config.yaml
norm_place: "pre"
attn_scale: 0.0884
extras: ["capped logits"]
init_out_by_depth: true
final_lr_fraction: 0.0
batch_tokens: 32768
max_steps: 10676
dataset: "wikipedia_en"
MLP neurons of a small language model. Each row is named by its layer, matrix (up: input weights; down: output weights) and neuron, and shows model dimensions 48-239. Each number is 128 + 24 x the weight over its row's rms, rounded and kept within 0 to 255. Numbers have three digits each.
After each neuron's rows, "fires after" lists the tokens most often just before its 100 highest values on Wikipedia text that the model never trained on.

L4.up329:124135095119102181109171153080127115124138133137082155155139137118120125118121118120165134128096140176103127136090127077116162124167111086144112139144134125112157119151125173126120150126133113095121139127156191121120165149115142165084160125142134142097111098140111109132140160148120149120127080101114145126172116131147136102115145109115123139109142138111171084125145091111178119138129126139138128128131135150153140128112102086138139113162137085164112144116153146111119140153116109144089120107197156107093093134123135114133092113133112133067136155136117146112121143144115150068
L4.down329:120128116122099084114148142143125116143164133132094143128151132113122087143074162134110178133152134139144096107114108112134133121103121125095144188125125109116125113128138133121117138108120111162160156103122117121151172133118156114112127086101079116089116122126145114121172114115099103156153144124127169103157122112149132083173130124089162138140126106132172124170139140104156118152110084080118162128138112067136127127123153105120150149113141141127138150136114108121131148106135060119097105136092152145097154133111071131166138090131128151152150127120154117103136152144088142162
fires after: " O", " Ad", " o", " Am", " Re"

L2.up978:142060107094108101098146146079138118114095129079153167132134131178149132126113163142179124143086148159112138133106116132107140136135118124150125117101104172147121102178125098115149150149072081145086156156129153124144125092153125101132076143150128109155134113187132114140119161120127103126128135091092122084109147130097104118151110109104131132139135119162135082103103159129153134095131073133143135117150127121137118098120084171143098133090092186112163113104141119198119128134109125118142131135125147121159116170138191086160152152148153107146101154106120174140098152136160115101
L2.down978:100080112140103145143157063111175103127137128142126143129153145111093147175158140087132151090114107148118103142151121114132118110130176124093127159106128128159131115126129139151120133088098098188145114114124179116118125118129120135121161141169147133113135154119142126103111106138114103078145136135167097150086096109147171175156128164125156114144154138100119122102109131119107123135141102108147135139118123130125117166164132097128097133128119103057114095111180111124108123102124141106157129154112104131154133178107130145154114104167145103115180080121122102171126156111149174156
fires after: " t", " h", " H", " st", " le"

L5.up746:135100161110111158132132119137113120096110154167130135096115109113138149094133122141137127135111159138126128086124137137140129113147108180117115066109151087157127143107144149158118109099137128093138134092106150157122128115151137160096122160114102127098134159132178151098134219157101110130092112134143071134141129098138129132158125131104126117141117174150140100099111119094122128103123141106159162082198128109139102139136117100132153100119103159163105091097105163096100166108126129095170117125145171128176128099148089142120127127106152139165143128120126133141104128132130121119
L5.down746:098134102123159107145106169111160127197111105104152117141121132154128137116139115141141145094120103111140130127122105105139110133069145093147139125123113197103142105129107100119083151140141139120147115184139154132129134109105106141186185116119122146156122110118097111130162063098104115136152167116102175126085112142140111143115116137089114120088131127105132158117171109140136150155122099167116141142101124148106128147143140127112076117118141116112168137154143118172165138133147128160119156117143105135145155107124178168119117092134151120157134105123150114119159127120137127067
fires after: " the", " an", " An", "ial", " The"

L5.up44:119134122129170134102111136112137146124102091145121123126155144103089128091102133170146144177142107126131111134150128186161145162100083157122143075128144105109147129188117154139103122128140128173172157131134140082108122112123124081090138101154215129106116097153082149080128107119123091145152122124111135121174146109137136121114144187112129127145139115128144106099127112125114125161136108130138102159147131125130139148115147117156062106126155159128100149146161121155190102109145093130114103122149147113125100112126144141157106131128191099190134119141104148098186122163084133144
L5.down44:126093128075134080173126122107130122128136151156142083108142138120112144150169131131136088107132072160129139119153111105126091104142114141087162130127129125112075108108106140162136145160160105138130110120107140173115147119137150182119103207106121145100075126102110145142094129127147149138101161102096137152139131167130130136163140097121097133121145068139093152168178167140132116126135140125127107078154145165128132137096109131085137135143147143133129142122122172156165081130137162124141103134150106158130129073119156114123171103130131135106159122111135149112153106149140084120
fires after: "0", "1", " J", "2", "e", " tra"

L5.up1015:129110134138130169116148169097115153157170128121126118139115103146129122134127139101124137155125126155173124122136147159167101119129207141113083151122110138134137113121124131113111097108149114116133166117102139068100113133152109126152124151119123151140118093129136143129149163089083120106159079141134127134103100132124108175116149184124118118152121116127123129129153138141147104092146143123112106100115127099145135135071095097133126181066121122139140171129122167154115127125157132127135181150129123141149099148097130108166146128114113120057086165148145108146121107131083137135
L5.down1015:082111124116133122112128098101091144125108131108132132114096115120095133161096182131134094090136116079176161115112119100112160135114093149113174139153141105107114138115090152186157129133132123073120111137129153147121140105111136176121125135124141108172145121157089113135120094151099104101130172124110144115153146126132144104139186120115110152140126109113134121152107111147061128147119104187102138166144134108125143122126139139128102121163147109168147190112128095110140102176104144143130153121155085120115154104147156149088141118129126097168152103129125117120088114145115155156
fires after: " M", " comp", "M", " a", " m", " Che"

L4.up586:100107121139135150102157150125180141143146129118121117163121088104170099135162098145129153152127127132138137087122175108158129098186099102095126142115152094184176115135111113128118138108075118086139077087130087166175135084179137138114164121131135157097129127136154139127082104127126130101175135134137159069122139115147133130098075177147142120111121122135154090105163117103155150084085134131138113105114088125162143117133092138115106147126116147123115142141154146174145168118134137119150118158103146140133117138154123137112100129124102112171114079104120129170140115125130162107
L4.down586:145143132144140105121150089097108102136164106171072143148119183114152136132136162146120100145115118153161099127131118146101112162119144125079086161116091120145131139151137161092115169113141120098124111130145178125113143101122112160126204135103122141167155137131142158124139156097145106120103149080113122144131127114096164145141128124096088156122117103135136082155131149091149083130155127116176137146115095087153128175139119108148140112103096120120112083122128144133096171155144173108127173092103094135103133129113122130125123111138140162144135077137096142096130177107119145108
fires after: " le", " H", " h", " co", " e"

L5.up993:147133112130125137088133170131136185115127105187104122135095152127114083139160131163130133111149123137145140158124137065100123138129113132140163139169125104132146078095166142114137129128077159115128131147111116144147133144136118185115142108127093141134124119103116155097152143149107096121119137147105139137108117135137122124133115087120121084124104112107202114163080124115150120125083082102142142129103139111137136132122114136116152117088121119149122132138154152134133127125112106158184118083098175108104121110140122108137154092118146166156081139166133129137143111101099171131
L5.down993:141153107139109135091157135119144163113134096138120153172114124149148107165132150146138149102166131138189120133077128149120121133113108102118098150165102128163132200101126125137107120103155108148133105167141125103100118100137102101109073107147142125109132162158143119151118129104168121109135136110108158109152097110114192090121067118116135125107120147155155122124128080117160119134124105154093137110092123172165169111122125153087135121120173108127109195126124131105153129091110080131113123120101119184103144121135152146108089111132120123159159127112149117105098147110089162128
fires after: " B", " t", " T", " W", " h"

L4.up991:144155080141118137137168142113136145131125152135141109123170154176051110147109105109073136139123109143152120133120130085106151133120104128155114138122127134139180067121105134145099111129150080112143093100151135115113152083091155143121123130120128127129159112111132143179118144075121137106168093149119153103096147152149205142149141121125121144137141120125113120093104147139151148069163093136137165095120087125133152094123112128087135169109086177148140138151178156082117112145132124134127127114125124113144117175134120165153146126144126118108108116118117137128110071108136150097
L4.down991:120153141125102123105075105142140112117089186097121130139122140113126127164175170123161126099131121139139133122128079131134121072155155124130151138146122131088125105136147143148094188145150157109122123100119170116147114107133118139130201094120114164129141110162135125128113109131102109110152127129123119113143125100162131151125073134099157092116104128106096108159084130171170147084091115110120119144128118139105108123119104121138165135123176112099078160119126123130184111166100114164162116095136152128075128162088104171116145097134116088094092138154142126152162123154097123114
fires after: ".", " O", " o", " re", " appro"

L3.up528:081160122144116115107112101124115184126147136116089134121108078133144107114125171146147120136113125134103116160147116095127114150150144069160135121131136113170147125126117119079127167115142062162107218123150120128145159131068129118154095140146100138115145126121092150131166160148115141110126085112162143108120150133128127116087137126104110083117157121115179130173121140113145113156114130102129174165119106140153140130142134124139104082148112154127106148105148137120143112104123128160116124185148141122149102130144099122124136120131125095131144169126113097093113090133127152145
L3.down528:093132127122115124134144122159096163141136104112082100088154119106114096151137151111116135121167122119083115173124110109147182125149129110162119131106134112156130121135102156109163133170130139128138151163136131075105150153122122128128101134115123102155114166116083129105141126164104120098139088102188135152102092088112123142090148124145172145155141133141158149160150150093111137068137110167150112118097112158153133157127086105112166150111138114131101146152091133125142132089128154173154155131157105121101088102145127124135138136111112122116125115103130107104158125129130152170
fires after: "\n", "-", ";\n", ")\n"

L5.up91:152119123141163129145124146154113107077110131145142078160113105143157148113164119145130107145148100148130131124098121123187125126139166162144141138122160131096120186115128117151155108125111107167119134079148155101101140154142115057127138123148192145145103153161137102177104138168119140163111101165148112136149159162124076137145137144130107137119109141117107126113130147148136093080133150113111101149114155161167102120104115127116156101124104109161122101122113143178150155093084128158107106123103114107158144165101086139133167078114120108141102111117070129119137121137108154145
L5.down91:130086120100120136136168138160107113122124092122151170126129127148172099069129135095158157133096137144122135112150117146136143152143136149087108136110118114117114124161108162083130124124130112139112142134127098119156128082153137165127138132153127125165120139162109132106146123117156120106106147087163098128128104126156118112128145139111148161074144078106125164133160126144118143104094119111084135115131097173131120173112129080123147158167148136149097105134105097161111088145133168135158125143101130124129177111122166103125110098176116091116128109138129156119179122082116112159
fires after: " sp", " s", " gr", " r", " d"

L2.up809:175124140125109076133177132159149109122129144177143141107125150138104141150138133134164099100122084095126111134143099121151120129132104120098137124134120148099097120134079171097151157152124079069180142114149170128132133111114161098092104131144119131160084152127118114122108129124123150172154154156118142120094116107145097156090128103118145169098123098171135134140134106101133160111127110133179134080116121148135110141115103155120115102149136142096112154124138160137154130127163171133129173099094083143110130115140066136116171111165169129101126108117120149164097138103125109130
L2.down809:138158137135113122125140158161120110151161069111148129140111115104090076129151165102137111135119100132094139157150117129110161139110143098093171150129127137153166135111169107142116101136050129181108148133132116119127083109122157091135127136101101123152151120167081099128145139141131123144073140158122138124131131119145113164134157149113111074107128121121104186109087139143130160112141075131180123178109163095039131117135107142132129144084119127119143148101135126122135136128130122131145125142131156116118137150141146170127127153097123118143169155104107102145111119138095134140
fires after: " consid", " that", " Sant", " wh", "Th", " Franc"

L3.up178:130138148117139172104126185130137107129129128144124097169142151128110183178113128108116100147120136132119110132129154113117139189147120150075145129128110138104116185162172153116139128148082088137148114125135108163150143115100080090129145168140147149144145110127089145121123149139095084125134117106123133116162150150152108131158120120134122149130095120107145127118152171125113120107091140100112110112136143099116095089086121101139125135161151157138118055147111130075103121112091144149141095161130095150125100154131129112134147146131127156156189065120101125137125143154169096078
L3.down178:148132145112104117131136133138129128145094121144137087148125107148148116110143136163141125089131114131152134111132122131129175114130100160168140147115124131073147144129127126107147126165167105130127127138089155080096094099121186091095146092120103141147130156069150088126132103134118124102081133094169099156082105178078144137185109074140121106115131113148089112132152141166124119118132129128101151158145107137129085145124171123111125132097124092180150157098101123143110077171100140111108085164132093098168149112141107140137116103127162143149161154146081139145162091110152146149
fires after: " the", " L", " C", " The", "a"

L2.up2:122128138088165103106148129134113153120080106158158113141187152168155158139108104152134130111156148098106134155135151126111136176122108126125162140120174130104101124123153150155153111090142119122145123106180187130095118105129155147101147125104121123113107150119112114131151153137114097151118132110150126149093161106061104136095159119155151117112108124133147139102120144111117123141120115109129098132168111168126139105122106094144111158132134128128140156138222162086106136106118124112122117140146139089113121116145082155129120117105146095095148143108115133051165185145115114104
L2.down2:108154109154140112146130093110165169168152137148142129106076118154111116119100142113111096115151143117157107088104152139132079139140126124120133091104143107150121116122126138111136141084118123136201149135089172159156140094126100129096128109103148184135150152129161150168136137124079158112149120114095118173114113122185114143102118117162143110124162115112099129136112136077125160150125160129098094093096107123105146150117133159131101102119126122123142154116087136093133156128138089111105130088144148164153168115102156151158128124119119159168113123153138109126168113131101111162
fires after: " K", " J"

L2.up606:126099144170132138138139118146145138123126057075136150132145150116104099121130150136128129124128159084121137137114156125157117149134147148097112102108085150132130112135109111150131133107145102120131148157143122081124186131150170099130114134101101121148127101155072112112124137147095133105147140173146160159094159118114091116146123086127126124148117103107116146129115112117121148121167098155104177169099107170098128118114105141152133132086161119102086169141129153132150136137116157109176120113128154076149146139087111123128176103119133183136133131099151113084094142090128135148
L2.down606:108151101157111137166117128174129091154117102159108094066122137121115143076082133135074110132115151096130127132121147140107133163097134166138100130142139146130141116166123134113103158126112137128131092115127147031150108126141143138080123117109107140159127157117144140143125101122171136118154115114164131126130112127115164128117101091163123105067120106127134117127105107138130111121121123163159151162102137147097107131140170127090109080123134133158104118148140114164142127158104148140145136163125154129170137162175150118106104131108169097107167119086130136172170113159134122133
fires after: " n", " l", " hig", " tw", " kn"

L5.up934:141139111157160076072158156089138109137100104124128143133085147153141107133134105157143084119165110140115097128136127086124150112088122126146150155201123105120164143139119142103125113102123118155115089109106118122142140111160124144132171090112123121096159111167113096099153167165090128164181133139184165107115136172118135150140124112141132128126154124061118102160111127152130132136082162127119145121130106162182087087111143127122128133144172097139127117132128144122123126118127170087111121113124121126113107210136126103098129104102132126132144092112120134120111134167122123088
L5.down934:143092100196089139116118179126124128122095130097161129114095102145128109121120081107128108166106152114122139127117094144149132127143150153074132155150161158155121159155091180125094127122127101131140109142122114101137102142114092131119099106126096170144133136118095076137133073150134165147182143103150168119132105161151145183133090132141111156108158126153107143137154170101101136121114137143119105119112159092148074129146111066080118144142172120147138141109156152099132098117106167138117126120123107100139134159165129136157106148121105145092147105119137121118109146137164157124
fires after: " Al", " La", " R", " De", " al"

L3.up190:115143130146138163135129120136132162120157083128123100141109163159134153151163133119098101168085153143110121144103119154129120160133155108139100119142156168138121139146108116111154121131140118118106085142118117136145104131148145139115154150117144132124109145144126085104115087106158105133101130136119177137116148128105102112133131129087061118116104127135110080151159104123142087127140176125152095114084103090112164167146084143184098125081128106156105137119118121131178137108153103140178125122125124113119060135144107127127129104127110115140087179151125142141138128155125166134
L3.down190:099122140086124120187124131194141113135120144123148124140147124125120145102103092112124161099136126121126178088129127130159170131124106177149122131119109148130069150136142117137090116148097078128154114102079130128108129074128123125118134114144167114136128102110124159164116107094149132158098110133142118157150083144127129119119156118138113133144161160088145142096092113123088134105143154138139162171156152079122100158127122105119135129156173129085146122128113133134083116156157156074178134151068151144131120114100143123152105131159094124145113147083113114146103149135166122128
fires after: ".", " F", "|", " M", ".\n\n"

L4.up398:146153174154144110130166106137119166183115070106116123156124123124102157166164127092174137121143103144113134123114141155107095097144113111121122123134158142126166111090151115103173138149134095167152120122084106128139125110087100120118086120111115118153110125146152104089112111113130116127126109108185117155088149121125177100125164082132130135171099111100147139165115111115113114117147146094141104116147131140147169159152120141142145140167126159142130142117164136117143151116141113138101122092145131158150103139105142131159126133097106095138154119143156100129156159105113109085
L4.down398:120143130153166127117140118160103182150100154099115111132115081139165102124150154136176131128128135120100144092110106143125160130106169116103122169112169098100153105103093152202137087130150092104112123152166120155090126149154175132106094141148132140142139101163095150153139143094090127116130153140122136141128176119145151131107108148099138083202112113170170141144097163113136075116142114089146132097084131128130121167100107098155141140170151137149173135104094135122099146103099138140149148150082113108110102158123086143147159101098137111137111137108151130144155125122172131105
fires after: " (", "^{", ")\n", "\n", "C", "."

L2.up828:143156125131103095129157131108130091130121099170119157144112111119125152145113112190128085118133149129115129182108174093127141134150120134157109126147127146113168139097097153123138126106132160142157102133149152160106165097135135096154116163123139146099124111114145182096171107099114112155119094120111116100135113131104154147127140085105144118078105131122128139119155173162159119091092132116160117134162134111117126112120115156127128143138147195092114152124136135138156105060108114111139098118151113126090137103122123105129169116131118140103185123117150086080148095162088107130
L2.down828:096175141096077131133124102057124113090161128111133125130137124125154139122129113128126113178146137118105161130152059132095127171170125169091097136136138131150161170126182082138128104138122130103146103156141093144162106129132126066150115133099144123083133132086188133119130166111139121116155095113106104126116140163125163117102175124141163156139118136150167152156128114122119079157133132130117098156099137174141142136154095133151125147130127146144150151110116138098130145105117166171138094135131118147099133115101110135150168127093115114074094154131101118124156162129116150137
fires after: " B", " M", " b", " P", " K"

L5.up171:133094094129142149146092097156102144139167158107152090115127092124142191131145105156127116139122127117084159096184156106113141113155125146109108118074104076135128102150154089091176170145114160125111103073123122118130123128156135103100140139102110135147167090150138183127143149154148141119139149130117122101129116139098120148118134126108141120119169103149137158113086152160183122144103121116113161137119106150122155169130101119134160095120108142144142116145122168109129149142150139152124114131154130134156107146146122125168127103098143115121141136146085125184179090105119122126
L5.down171:138167151103129156119141121167166116120098149131128066137171137127112126129111121122171120157123140096143106148110091123103139115146153108111103136126108134121114113119069075125139135135107142164148160114097144101161117087099155117161142093131145136093112127144130105133123060140108121111121110142095135123128113142117122101120156148132127126085177120096143183116114146105126128151126119120150139167099145127117199135177162142094067104142144144161162159140114141111102147129125131090099143110197147173133137139147169163073146144106123142111155139109166121104101089113123144133
fires after: " h", " H", " s", " The", " to", " An"

L3.up136:130083130119147144134100135107059156170107135152088098162168140107133154135112114146133153135138137112102137153104111190184150151101125098111119111128077127147095083111158118122158171105112107124127145136162147078145098157108129120166146133155097131147110123170114160075129138112081100118127075113134158099134112144147157129106092145144106125143188130123138100129103146075143129088154143127143130128157156123127139131156132161164142139117087081140111115111116140122144101113147117133117130093111126139138141096130127181112138104085132143145155146114134139136145121105122162088
L3.down136:127128100178133154152160134136103081114146178132155175112184137152158106151137150129077131127132129087149155135124149134141104126130155138131142122124134093115113139157102151122134151123145094120085127141123117109169154126123117102123110142142134159176120103086084110104117138112138122137141156143160105154136086125097134135132101114165139120128097101128091065124148122145135130146128161131160096144137090071133167101100099158140111109162109136105107137127117176124148132142140123141120139135132137127112111123087131155143121188085168146177140163137113123121150103126079110095
fires after: " University", " T", "lect", "ax", "ut"

L4.up655:125135117171127132097166140132122169139134081110130126145105115143112134139107126165122132160116158129169067099122166110142118113170134113121103091139138152134092112151154136148143076130174135122115118154179149082137114138115137157137158094131169132101160124146147121164100110117111135153157140154141163145115127105112153170115133100145142129100124095119145133155145178133119125070122119153176166099120152076131126112082129091142120141126142127144135143092127112134117129129089136125164089113157140121117122117178121140100112128089086111101100109134139099118162098181098090132
L4.down655:136091143114169077156114105114123128126130121116137125113107177140109142123127128153135121121108151140139125168093149121145129128127091147131145111084089139110107180152119100129158134143117096136168122079135155117116097127132126110149083111128086179112143143093117094186136145127126137109119083104112104109186161141185071103142106108113133102148139132139076146100146146127131105123165116136087148112147129109152148132151170133126118143137127129108136162171136122150108126161134117138122149148087100145097146110142137110114099037159107094108117103147120135136140089129135118113
fires after: " f", " F", " M", "m", "M", "re"

L4.up645:136151101102123123137153140144117123118121141165182117118120152140117103117126141145176138136118139110135126142114140118129182160117105133151073136117154135177115123094122116125068137103101139121131158122102128122096127166125142135139089124111162163179128126156172148150135156147079100132065121102137155140144147107105101080106114097115130102090081118157116112110132092114128131120135131126118166152159134178147110128137161102121162112089086090123132154064132194112204137099096145161149104143142111102180145115102130129162138080134155175133116139136098124162128141124095124163
L4.down645:128143139153135135148097098151135124136095098097176120096102127108158109131139088145079139110117096135136151107102134141117158140116104115095129124119093135103145135096131110119137159092122119112170110101139154139098130185125131151116178164100094138163159106101136141135120133134102076129109107109123154127162169112104128098145169155091148134129127164137113131114132111098131121165099094150094118138133149120160143098183159102071083069162129157150129078158145119133132120130126164150144136139135145117139134141108124100104121136141140134097115138142157131112083186174108166119
fires after: " B", "sk", " T", " sk", "ak", " tw"

L5.up645:150112140123127179111115170106147118130148109135125119131132147103117119121131160166145111124163169118151153142136135064121133154160111127108131141095159140116113131139098118143123163126135146107130106125162137112115128125089121076110129142101115142120131136098103098119094129121091141089107124134156172072205111100134163136109130160151118140046143139121165092112160157156180103141100154144134129140113140154116136107130147107084137087155081130135107119131129108150126133121146103137144086146139146123149114124184132085172132133100093133099182144149169146153114121094144139117
L5.down645:155109083102104165120120139126130110141131138146138128132103136114105118078150154120138142098125138171101151101110139125104139070149163126100130139098105124176131065169141145135138160107090168154094118123135156096104157108096163138120145172086099135123157122174160135145136148106158106161181138099160135120156113104120097098117141135104125156131151116142105120089147138138103117111108138114115121108114108132097120146109125127109141145079143106192121134117105147083136166156132106169130137137140139156121118119140162104143131110172145092087130106107143096192170155117130122127
fires after: " de", " Man", " Mc", " go", "e"

L4.up924:136071152119144100140060118123153102072116104102155159135134098137137083185113142125147114094142129126148114090117124121111138169130076136097128126130126151182132145137108116078143142095123116074141086112155157164122167097135145178120119093129157144130113148140158171132125170155104125115146147169150150104125153155127107132121147152140127149125121117157128115146139136120135090155108178101151100123144173125098183135108165126147119129127123069120115115149137157131128148146120165100105138125160152130115151126118137141112108134147154083140116140152129123142152158092145066127
L4.down924:133110103123119161084127105116110138121095166097152122155118127115091136141119101154128125149153090103138142118065123070109091097162149143167130109122103138125132114154112138182164109164150150184096134147124127124159131114116107111145128144127081100096156123154114155135115130130151134133095149161093149134119151096141096136098160137133097115157162160079178149110153150119111125135136135151133137124177118122070114149168130191097136142128179148155123139111118157113091135122086140123153118129111125126149119125123114147109121153170099101122159118137084127109106132117126174121
fires after: " l", " L", " S", "E", " Th", " R"

L5.up16:134088129113124133105120094067162119115138161120127182133104140125139091128111128126155121166190122166111118148150150149136148140119115135115149163134140120153095124148137118140142138120117097142148128138108177125144126084084129126134097136105158176115152108157096099125072140169113128124123115116147114135145124159097087148091103162161113145126106116143159140095165137126155145108116131099115074145119101127161158089132146111165125129112115084183123110107103124122121168129182134122107102082154115120154160126092145152125163147098140142103106061092116145136131144096087083115
L5.down16:150154156109152117181131148133116080140095137102129148112180108164128137140130151124131140121096108116091087106128150137140092128097066097116134159123054153141142120137115101102134185140153155130147135129172117139154142137106093160138118158157178096165120133103127098134128099097172066131133133116119129146116068131135141098103162094139141127130143101072129162136079115111161130127123178146132125154128121140136113130128129100138186131130154143091134127152143159107131138150119151103146156139085151125135123127139146140139135129132093123133134178114092119131132084107161124088
fires after: " R", " S", " N", " P", " n", "p"

L3.up846:120123152096144086159137102121091151107132150123129095120122121135085150146135130162116085152101101117168122140172110111127120127096150109142134124131133108146145106189069070117137102153087118145151161153109150109102152118157140152119103174130127098102122111130113089102164124147131138088099138117155094094183129112184142130191154095136107122167134176122145086170178095112146162104154152124130134116115147121144127097119135143103122110102118149145139143101126149098141150151100115125146123156139074142126134142152130120155122108116111144149125136103142114136125070132125105147
L3.down846:148089115129138092125078156143118090127131134119146084127142149137085110107092109115086144171121108114151102113126151078142090115123123148149107112129138153151107140177110051058137141181121162105119165175100164102129165144141150122118123140103189169133126185128147117114117121107134138124097139134114125153086143089124163154129124107142099136145128139099141139113130098143149136107129134138142162109136121130125120117138103136119171119139120131153131140105164133117146146213093112154130128126134094125148102135132123160116123088127153149123099107106157129118121140108134112137
fires after: " trans", "U", " U", "B", " V", "=="

L2.up532:152137107142114104083093133141142123125086119120106137117102078116133170125150162093110160158150127070127133112126153079131119083109140138148121149130147154114161151146080137131162107128121117103158112105100127152166113125120135124128097134132098147169115149106098104098136108169106090101101136130119124141137169171130171116117129118111133146169159184126144129124132139106144166110112144140121156081119112123112143140107168102136117096156107159105092137152176146102138131135097168142160169150115105171109102122106101123144103119129166148121083095114133143158135122083090120125
L2.down532:137128128190148158195148128122142147120132131170118120105166114132142107156093136130131144151184143108172128155133136109074143159139139082086116124161123157071131158165133123085117128103118121099068123127122140092112081112142147130115139152162124126075127120110125124167143098169090113139112102103127116116103134094117149108170144087199175158148151166141130164119119122109116121125118119090118090122118130110116123137114093162129148100100119118145145172111158139145157124116145156134107107111147110117106164111132117097134130117127137140125148071100125114125105146093109099128
fires after: " C", " U", " Franc", "U", "qu"

L3.up621:139113149175110103131142150100131136102124138138160120172108153177109153147134105178172152128111142082157117149174110038119109118107152142122151138098130134136138141167119098110150121126165124150117153164135150109095122111090094093160121154120092158145165117150146136095103115134136166124171122108166136134149098089112107175145123103116069122150107090119150110153121145143116141160125073111143112109102139108130101107112140106128129135121119149120131122159149086143093117152126114116159111111134120111116099091142105163126159092091112134146093151110138137127123189125130097131
L3.down621:131099147126114120136099087094129138140137110109097148141176157112110156163123127155100115108130091131143144092146120099147123123102146136110122122151113150119131154098110090125118159125102151113091156106146109151115142120146108126171141131120112180128161147189119092151118123129105148135191148090113184169127137088092119101125150137131131118102096153130126141120123110127121115136136125082162122183126144124142143107148118119130128135135149163085130141118101104118119146123139138113138140123117108151142129079101127158156142144126079199127135089172134127170117139104143102116
fires after: " T", " t", " G", "T", " |"

L4.up657:106134119133106126157107114160137142148134099112080139126123107113127096073118068113134155161156148168162119116119164109170121156118172136080107121138122086159100103118142116116171177128115127157156083117133156166138143131119171151125107121078154144128139131141092129106143153134122165121126105158172099089096101112155118089147094164163116133133142090100093137102127141103096138100127116155133129160088073133083145142125165096152158153130120121168139142110129178117163112147093133117145109127139130113109134138110112147093115177123117137186109099132109126131128141163117111103
L4.down657:089133150115177144142137145137162135144136137087166098124154093125098103149151139119137151095141186154156127102134149144121134152110108169137128122119107129120133098124098148142152123140114124132124129124111182137147157119128109094098112082176048090072128130123139135128106140151160151184138111123109093118132125114139112143105094109111137150132118141117140115102139138141170109116129092125139163156136105110151144116144120113154133098135127126115148141120149123150122133097104154116169108147119137155197116133084155131158166101069110123137120123129163133106183113117165143097
fires after: " L", " n", " S", " rel", " N", " or"

L4.up46:185158168088127135123131122117137104108139101145125104132151104112135107127171183105140132117087112140157162114143169156154154131133155118102122185092148145144103099140213085181122134126148139163131149150102116114142121136150151162106097081116125139137126120136157109122126152133139137121113084135143120146121125160064144117154096179115148110125155171116117086124170126101136118131117062095111121092156147135106115133140154113137130111108142113165124107121148103121108146120104113096122133105103111155124115121125158141131142128155125105102076095164128137161117115115116132174
L4.down46:127136152120130149110149127175104128126108132127139123144119132131121103181115191146136116125187156083090115162181189098136147118102087136105142123150112115112149139106180078147081172129129126149115108176113160166142175112126097131122093083166103098081117139136145132094133126099130149114134119123112133131139130174135135160121117122112129117141143102133130107077132142137174104142141068126122151126102141131141158117120128123160160150093131178119134157156130171114114148139169090146174160119075102119082146099110142108137133088110110091157138127124058127109128128132095090123
fires after: " ", " p", " R", " a"

L4.up36:128061165088132091130135124123139162125130121122071152127111082130132182140126126174168125127096164112141156168106114121136098128072135143147173127111174133129140126163184065145144106157132115143156135136114100139128108111113120113137088138113130120134134148125153155102126154124102118117157128132127120093142114148156175142127107164118114131121099142123129115121117101131165129109137160073153163106113145124161142107099100100095129131139142128125104100135161088106106092151100148134154111157130108149120155135125130125123146129103145123168107103068080142104145159116186092095
L4.down36:152139143120143140177114108127125104117111123138132144157144151155081080130117133139109104115087091099125131156111120135113149132127154121119124101140080131087153166095133114167130149099128127173141120097111106133115112171152123144150154185134135134076124110126127136081128110150146135130098142102142171128096162166145110146129131088154151119164147149129092129075138120109093154124153075142112111109100105140169126110122111149114156105076103094102122133088180104143106109201141149104126145138148133125129094116149132103102105151161137123106074179177128138148155130129119131103
fires after: " the", " count", "I", " l", " The", "A"

L8.up935:107132118168134100144123167104136127111114101142117102105134099118125155118140128074153101172099135115170141114181140080120128139130135134107113127090116082113126086143125127152113076151171119129119142163162086152123137099115167141089131123124135098102127104121122129134111172191134124149121105147139124122088100171141112143144129108119115144133129105140117116143121118190131126134155140171115143123145124119108096098112147112114135142130127119104179128071151142130126164128075119140142146109112156136114137082117153137125116127128117126128154124127120147129165177132090149111
L8.down935:165094148154142127139103149130119133129104118142114144137100115149084089101120073141139135102151138129122148141139128141132095102113124140128109111066116139142111158081144170168171137143129172129108108088138159105149117139154128092119117131142173135106105121105132132164148117118148125136146132176136111114121122149151110162117138142152152119122129126158136207117104086160104075118135205154131127126125125127116129090149107161121123164095110137123148158106115153113143152123146135134117176118137148126147150082077139099126111158109098139090105098122155140132142142122181153113
fires after: " on", " On", "On", " April", " |", " March"